python train.py --parallel_block=false --init="normal" --init_std_qkv=0.0176 --init_std_up=0.0176 --final_lr_fraction=0.0
MLP neurons of a small language model. Each row is named by its layer, matrix (up: input weights; down: output weights) and neuron, and shows model dimensions 170-340. Each number is 500 + 25 x the weight over its row's rms, rounded and kept within 0 to 999. Numbers have three digits each.
After each neuron's rows is what it responds to, as a language model described it from the Wikipedia text at the highest values.

L3.up1511:495496450487519496530510463489492477468497522485514470555516570521459508487506480475444510488468480519474480484505513461561468476475502542494491510484519539467528480492494474502511501498510499494494477534491474532555480458469530492470546468443423477485512495502529462489536530526482498483517459472506504497507457500509482494511487474495526530468476523488523520501481493489471467496503511492527484520500517522563475502476510471498484492476565479510513501519536509458525528485553501523557497478517471471508480460491
L3.down1511:487526549533494489505517462494533487507547505466504480519496493512512493504498533520478512447536499523495515496491530495514532503543496508499497532506519502480484489521535527514487491545554485496493480449520502510430486534524530530510500538527530522478492520510491493498472494487499516492528476539486473500487486481504552485505473534485513483520529479518500474496502492525525542497484482502459476488514475447481433505475524558558460475491457500520495494475512481454482488492456505472452459491482564500477526480515
Generic noun heads. Mostly common or proper nouns, or their first word pieces, right after the or a table pipe across varied topics, e.g. genus, father, addic(ts).

L10.up1438:465530460441549529501477458512473510570544503460482505463511502488505493525508501570504523494478532503493486527509522487537503507550524425537502554458486527524492552509468500508535526517455553502502486453472520518482523516518522546518506518524507513446515528506488481536519470512512498490498528519510490512539497555493519535478525487445528517482504503561503459510481516503530522493461435503478511466485528490496511534538498483489516469506487514506510510538510462511496501492519505516485479506478485537526497486497
L10.down1438:484486506481513483497494480471502472483492474493511450493477505494512467467504499488513488494505454461468492498461485510492523459533472529509503494517494476542484523529486506532516507532500506451478477478498486468508521495446504532477527523521499517460493509507515538508491527465492493457509447539501523502513462517500480513511512498444496506498516532486510544474519486454526558536480512492487501502463516504458472498495513508497508454484490537529487553540482481480494514501500501512463452541459487503500488453516
Title continuation tokens. Second and later words inside titles of creative works (albums, books, films, podcasts, shows), such as "Science Vs", "Late September", "Dark Side of the Moon".

L10.up1914:544486508510524482516558453497506527463477532483542543523494510518533478497533518487504507498526527543530503528512497525434491508526527514498580450471479498487475534511500482526469553507484552489473505497541529509515545507482477495497488496539485530514526524514453563515469452494475482506491516487504528554500468515473497530508473518498518468504504533550530510487513526516530545494474486513487534469440531505500502458532455563502495528560528486480532505494502517509523507523471484501509509482516456518541486498455
L10.down1914:522516481499507513494508502476512447457480484453522527495495553483479492547526490482507539526484467488475484476499472505476522506522501525493493493462505535442480496498476478492513497451516495488436494527531498463520497515484471478499523479527516480493498530505502502542522450480527464462504540511526480511485506457458494469536486523517477513488528502458488566450523502456499501469510507480462543511490511525492501493447488503477501487518506516529505420508495481506512514490484477482530479509521526469488484530493
Given-name endings. The final token of a person's first name, just before the surname, often in table cells, cast lists or prose, such as Louis, Cyril, Zsol-t.

L5.up1880:483474502527489515530516466485518492502423482508522515538507506519490500538526527512528547490519488518532522530476512486491502484492510496519489467513478510498481547519482475473519476459484474504488513477545543509510500492536561538508497479505504537497507549450484525486542504544515495502521478518483520476522481517505480459497494501486514522497493464479465515502470486525449523492462475486462500486486504555487496474493493513494555518524505489507524501496476473511483493479463500450493521485537521479444514515430
L5.down1880:516502493523505488472487484508471498483448483531502467506507530525476460527510507489514548452490500470492544499487510499505510452535507492484483470492495517490503514469516472457504512492523506508500526461521574516497485490521487512509512492551480499492490522476483505518496480501506476493512497531488504502455502506541505523492472522493515489490511499533471534517493493532472483474483464494490532491487526540485466506484491520509491499487477493542485482534491492487453472519486516498529499461479519524470477546487
Passive past participles. Past participles in passive constructions, usually after was/were/is/been and before by/to/in, e.g. made, known, apprehended.

L10.up1907:518484515491498490450486532511502440492501481461520526526511479498482514455489456498514495497489504501490489550527520491512491506484490492495519475461477553514557468502478491462480491523510510468483533464539500538486486498488524529537526520510482469511496478518513512488496480510535546467509524500528495505503505476472529515480528507523506511490546480426494487556527481454526525527475482462514531539495479549495529523527495492492497534476455503469500473485510481521541503458492484550504479439520494512501460477489
L10.down1907:521507532504494570460472499478498441524529502468491487493510501512497524469516495480529491519536509521479463517490499495507492524444479531459470523493444518515543510470463502549544495506498493476529498474503501508494493460482483500507528494476458486485507500535469517493426481519496475475500508459528512439511540484454494488532521451488472534510542514516497489501502528477495491493493483484480485522537481516534476495500542483476522483502506478510488510465525476497496479500511472521447471433464473501506465486504
Heading and column labels. Words inside Wikipedia section headings and table header cells, such as Description, Season, Name, Party, plus "and" joining heading words; occasionally "its"/"their" before a noun.

L3.up3872:490502543502495485504471490467484466513547462536521526493497494491510485469514517509480494500529541480471503497448480500481455547524477530510476531469532505487547452503493525515538537500516487468493514484474540556516480500503540495489469464506503481493462515454507554487501496553508480547486491470497525493516504478474500458473472476483507481497489527468493548507516512520490516509502515458519485528510514518498507466545504475497541514529496512535464458505534448488522499551495516524479483490512499513483469509508
L3.down3872:500516502526496528499478550543519551490453520501516472480505508511502498540509483513494563474523482506508518529535521485572507469519468492470473492503499521526477496525492500481459504498481493492502476526506496477512499471522471517523507481473472522459517469542492456535512515492511514471512510544474482516481484459506517508489533506541462540510510487506485486465481501497465475502488482526481497511461491508484496533500506500516486490476501508483539517505513539521497535460488521479514564484512434472522469482477
Structured list field labels. Words and punctuation at the head or end of entries in infoboxes, tables and bulleted lists, such as "Depth" in Depth of hold:, Time zone:, or a closing semicolon.

L5.up3418:514498511518499491538544504482474464469468507521499506562516575446521526465518520512517512516502492501462491485501525493514513523497540460484479509531492468465516537482501485497510481480504510492469504475518469489503478497465513516458546469507530461471531541465504490515558530495502519497509480518498503528512450496524510481455488500522543505465478510510518525509534511541510498488531513501509441504510486502499449498501501549540450503470518488518534470503531500550514533478487528514502480466500510498550522471551
L5.down3418:513527507531514475475486496492519518486485513490504499452455424514500499501522494466516468420476524499504540490488517474538481489514508500455496501488538512555493476489520490516519533483523481479500513528491477518472522465501511505491520521507450474528458533499525477488494506524472509505478493516487513489487536504514502481527488499490494477501481530545467544483465468439506540508456537516491515503508536482518583472509501526485538474525519520524509539494491501483480462513522472487492479544502560525498501526451
Relational head nouns. Nouns right after "the" or "his" that take an "of" phrase or name next, like the father of, the sons of, the end of; weaker on commas and name pieces in tables.

L10.up1588:482513476498498490544497472511483487477518442510512481477510506506532505494539463470542517471477468510465474487489454546533455520495527542542504522545490455456477496467499530488529494526487480447478482496527506519532513511510459451483524559515525510512445511468468485501500509426510473504542491557471469514524470463478480507466526475494509473477490505555494475527516497500527498525525462440519499508467581515529503504487524496526499479505506471470550546515532528529506523439503509504480514482529487518483498447539
L10.down1588:499524488502517508488538546508473561524514526505518510496493464474498532480513525471514502451525506514482525488508543468493477514513473483470457519488517541490511517475545513465494492507520525527493512516456558508470476484480510506520497500499473510491522507492504504504542496522530496482494506507536515525500459484507506458480515477524521498490505494524475498508473484493514491518494472481531518490484448485538506537448479504431498474437537499541499504530506488493514465536547514480510524501443514525484551515498
Anaphoric back-references. Pronouns (it, they, them, you) and definite nouns after "the" (the town, the parish, the genus, the college) that point back to something already named.

L3.up1836:526514526487503479502472544482510517462445522488475475513560503506516500490504488525506508494509491501479517502503461570548501504506516477500532482484509532515489527517530503506442503490494510513480532502476560491538477499488492476503508476465482476473510536537500509455552522490517476538502499485519480526481531476510456518498471524492515524478466517505489474530500524556496453504512486519500480484472450491528492513532495559470465445465508449470487517522531483486503504529436483488448511510563504489492505480493
L3.down1836:494477490511500530489509459493467509495542488521510516489444477493468495523475527464491504539480508499501488504501540473463528494490490507511465496533507481519511480469489504467546511538495525493540488500474484502479557532495510491498496495512515519497508481477473511511460494480506529501498483485485538420511491514507530476496500489519512511488518477491524501451509504481524519514477501493502503518530538480481498520467487446520524524539455513496521478471486505501493492437577522466532553492432483501511512527498
Noun-phrase head words. Content words that complete a noun phrase after a modifier or name, often followed by "of", such as royal family, sitting member, dry season.

L5.up2033:498515490546498525492507466483476495502477508507507527490502491535495545522581477496490512538491496447530462475487500508501516527511494466512452508530555497524509503517473500516488554519551501502530486457503509501509473440523522421477528492426506477501489447489521500525507482493490523521560486508463498501490484501445556483460533474461486527511501509539476465469556505471515500466481490487480534513475518461523484495435519490514521516494513494473496481539511515508527500507507487451505544481520511559487472535523
L5.down2033:502488502488455501493492502516503531483503509524451462520509540486524471475441501495516500469528499543498531544498527496498517475483488558511545473485447499474518508487484497502500432465461515501500497560487477502499503519497497551530455486576522480489494573537491493503522541518511502509442511477537508488504515513578467532523484531490539446488490496469536508528472475507476493494514475506516451485517493512499509506542480507500478504500452513514524522468468501517487506518521520502485477506464497475486515519482
Mid-word name continuations. Non-initial word pieces that finish a split proper name or rare word, mostly surnames in tables and lists (Dick-ens, Wild-er, Oppen-heimer), plus the period after "St".

L10.up2644:478499465502519472456517505471477482500475525558515497520529523483539483477499526526460507515492497489537474542490495514492520463483496495480545479541498491512464508587479503507521466509537488488495529521521526504486477519507509479523495493515460557528474534509460504472546486477532470499485429500501540518471432494509533497507530550484456522495495496471486525490484490491457484478467499459496519506538502510480526500463500538509516479490518481490530510540488431481483527486495519504505525461514517535533489454555
L10.down2644:507540518516471521509480464506523489535522511472513517529489478474519528525547533471509464455471481473509548485493544518484520558516497507520457487450501517481471530477499489511536446509483508515473498479504529525527521515482460516554517496554505550509508470482456514460497477540520502449510509546510520562514495486482491494475535491453499435504481494486484529503530479486546485510496455481514494507573486542515514523512475502512506508479416479509514518507491472490529509510491498498438506505504523516534517531509
Passive past participles. Past participles after a form of "be", often after an adverb, just before by/to/in/as, such as replaced, known, established; occasionally adjectives like close, identical.

L3.up3222:482501503484491451522530499516527517457463510487512498545495450467518520528518503513496502532526484530508449458466498493492499488509495447552478563446488446511498507503537543488498529484507535514491525468532544457531510494553506511484468535475537477477506493484506454520505471514493510495549505487467461509481493543478517504472530485451536496486544478455468493518568485471502500492489521480513550537524520476512481546502522482492494482553499518501490475506490470520484509504490520485481459480465510500502501435531
L3.down3222:513514481533514519489515478502477481541502495486476480460506561552486502473471519453504488492468520491505538539517448535533527470482504529455530469488528539489483500500495446498473485491494522493532515546495462539464476467503498527487510457501511548560483443517529549495479532476525482516479470521535507506521477462471514470465447476509485516496472521536533494460422493535497477499512507500471475482472491499486542493469503547526507495452507464496497530513470509481512524489498497538501515519495492481488449521483
Parts of names and titles. Word pieces inside multiword proper names and titles in bios, credits and track lists, such as Fi(edler), Bart(lett), Rolling Stone; occasionally plain words or dates such as years or 15.

L3.up1734:462490513520483496486535486489531549556516479533501503491523502489506462502477537497496502481505491482507497500533491512514477478539488513518466553536528527494489487497504488503494561458473537510499524484508501507494484506521458534480473469489525475485488507531509525476499500513528516513509476527508501500520513502489535520478496456520514504535507508486497514463525516513500521482501465494507522493548513509526490503517534576490488527507496514528492489495494502514478458491464482479572523484493507509523467477514
L3.down1734:553530508471500515483460498515504444478492514468509490543490482501499547495545491478476490495490550495505486479514513467524517492489533520480504488455502456483509487482492521543500447505525444483524427511500531482506492530487531480519536520530460508498511501476487480486527476496498478459493535464514524522505479516496491491534531565471475509489481485502513515541479473489482490507512503512499454479445479491501506488506457450495515474481509501484517532478527498507494508524558530529424502522516524494462554539481
Passive participles, mixed content. Mostly past participles or main verbs right after was/is in descriptive prose, like released, made, achieved, spotted; also sentence-initial However and mid-number digits in tables.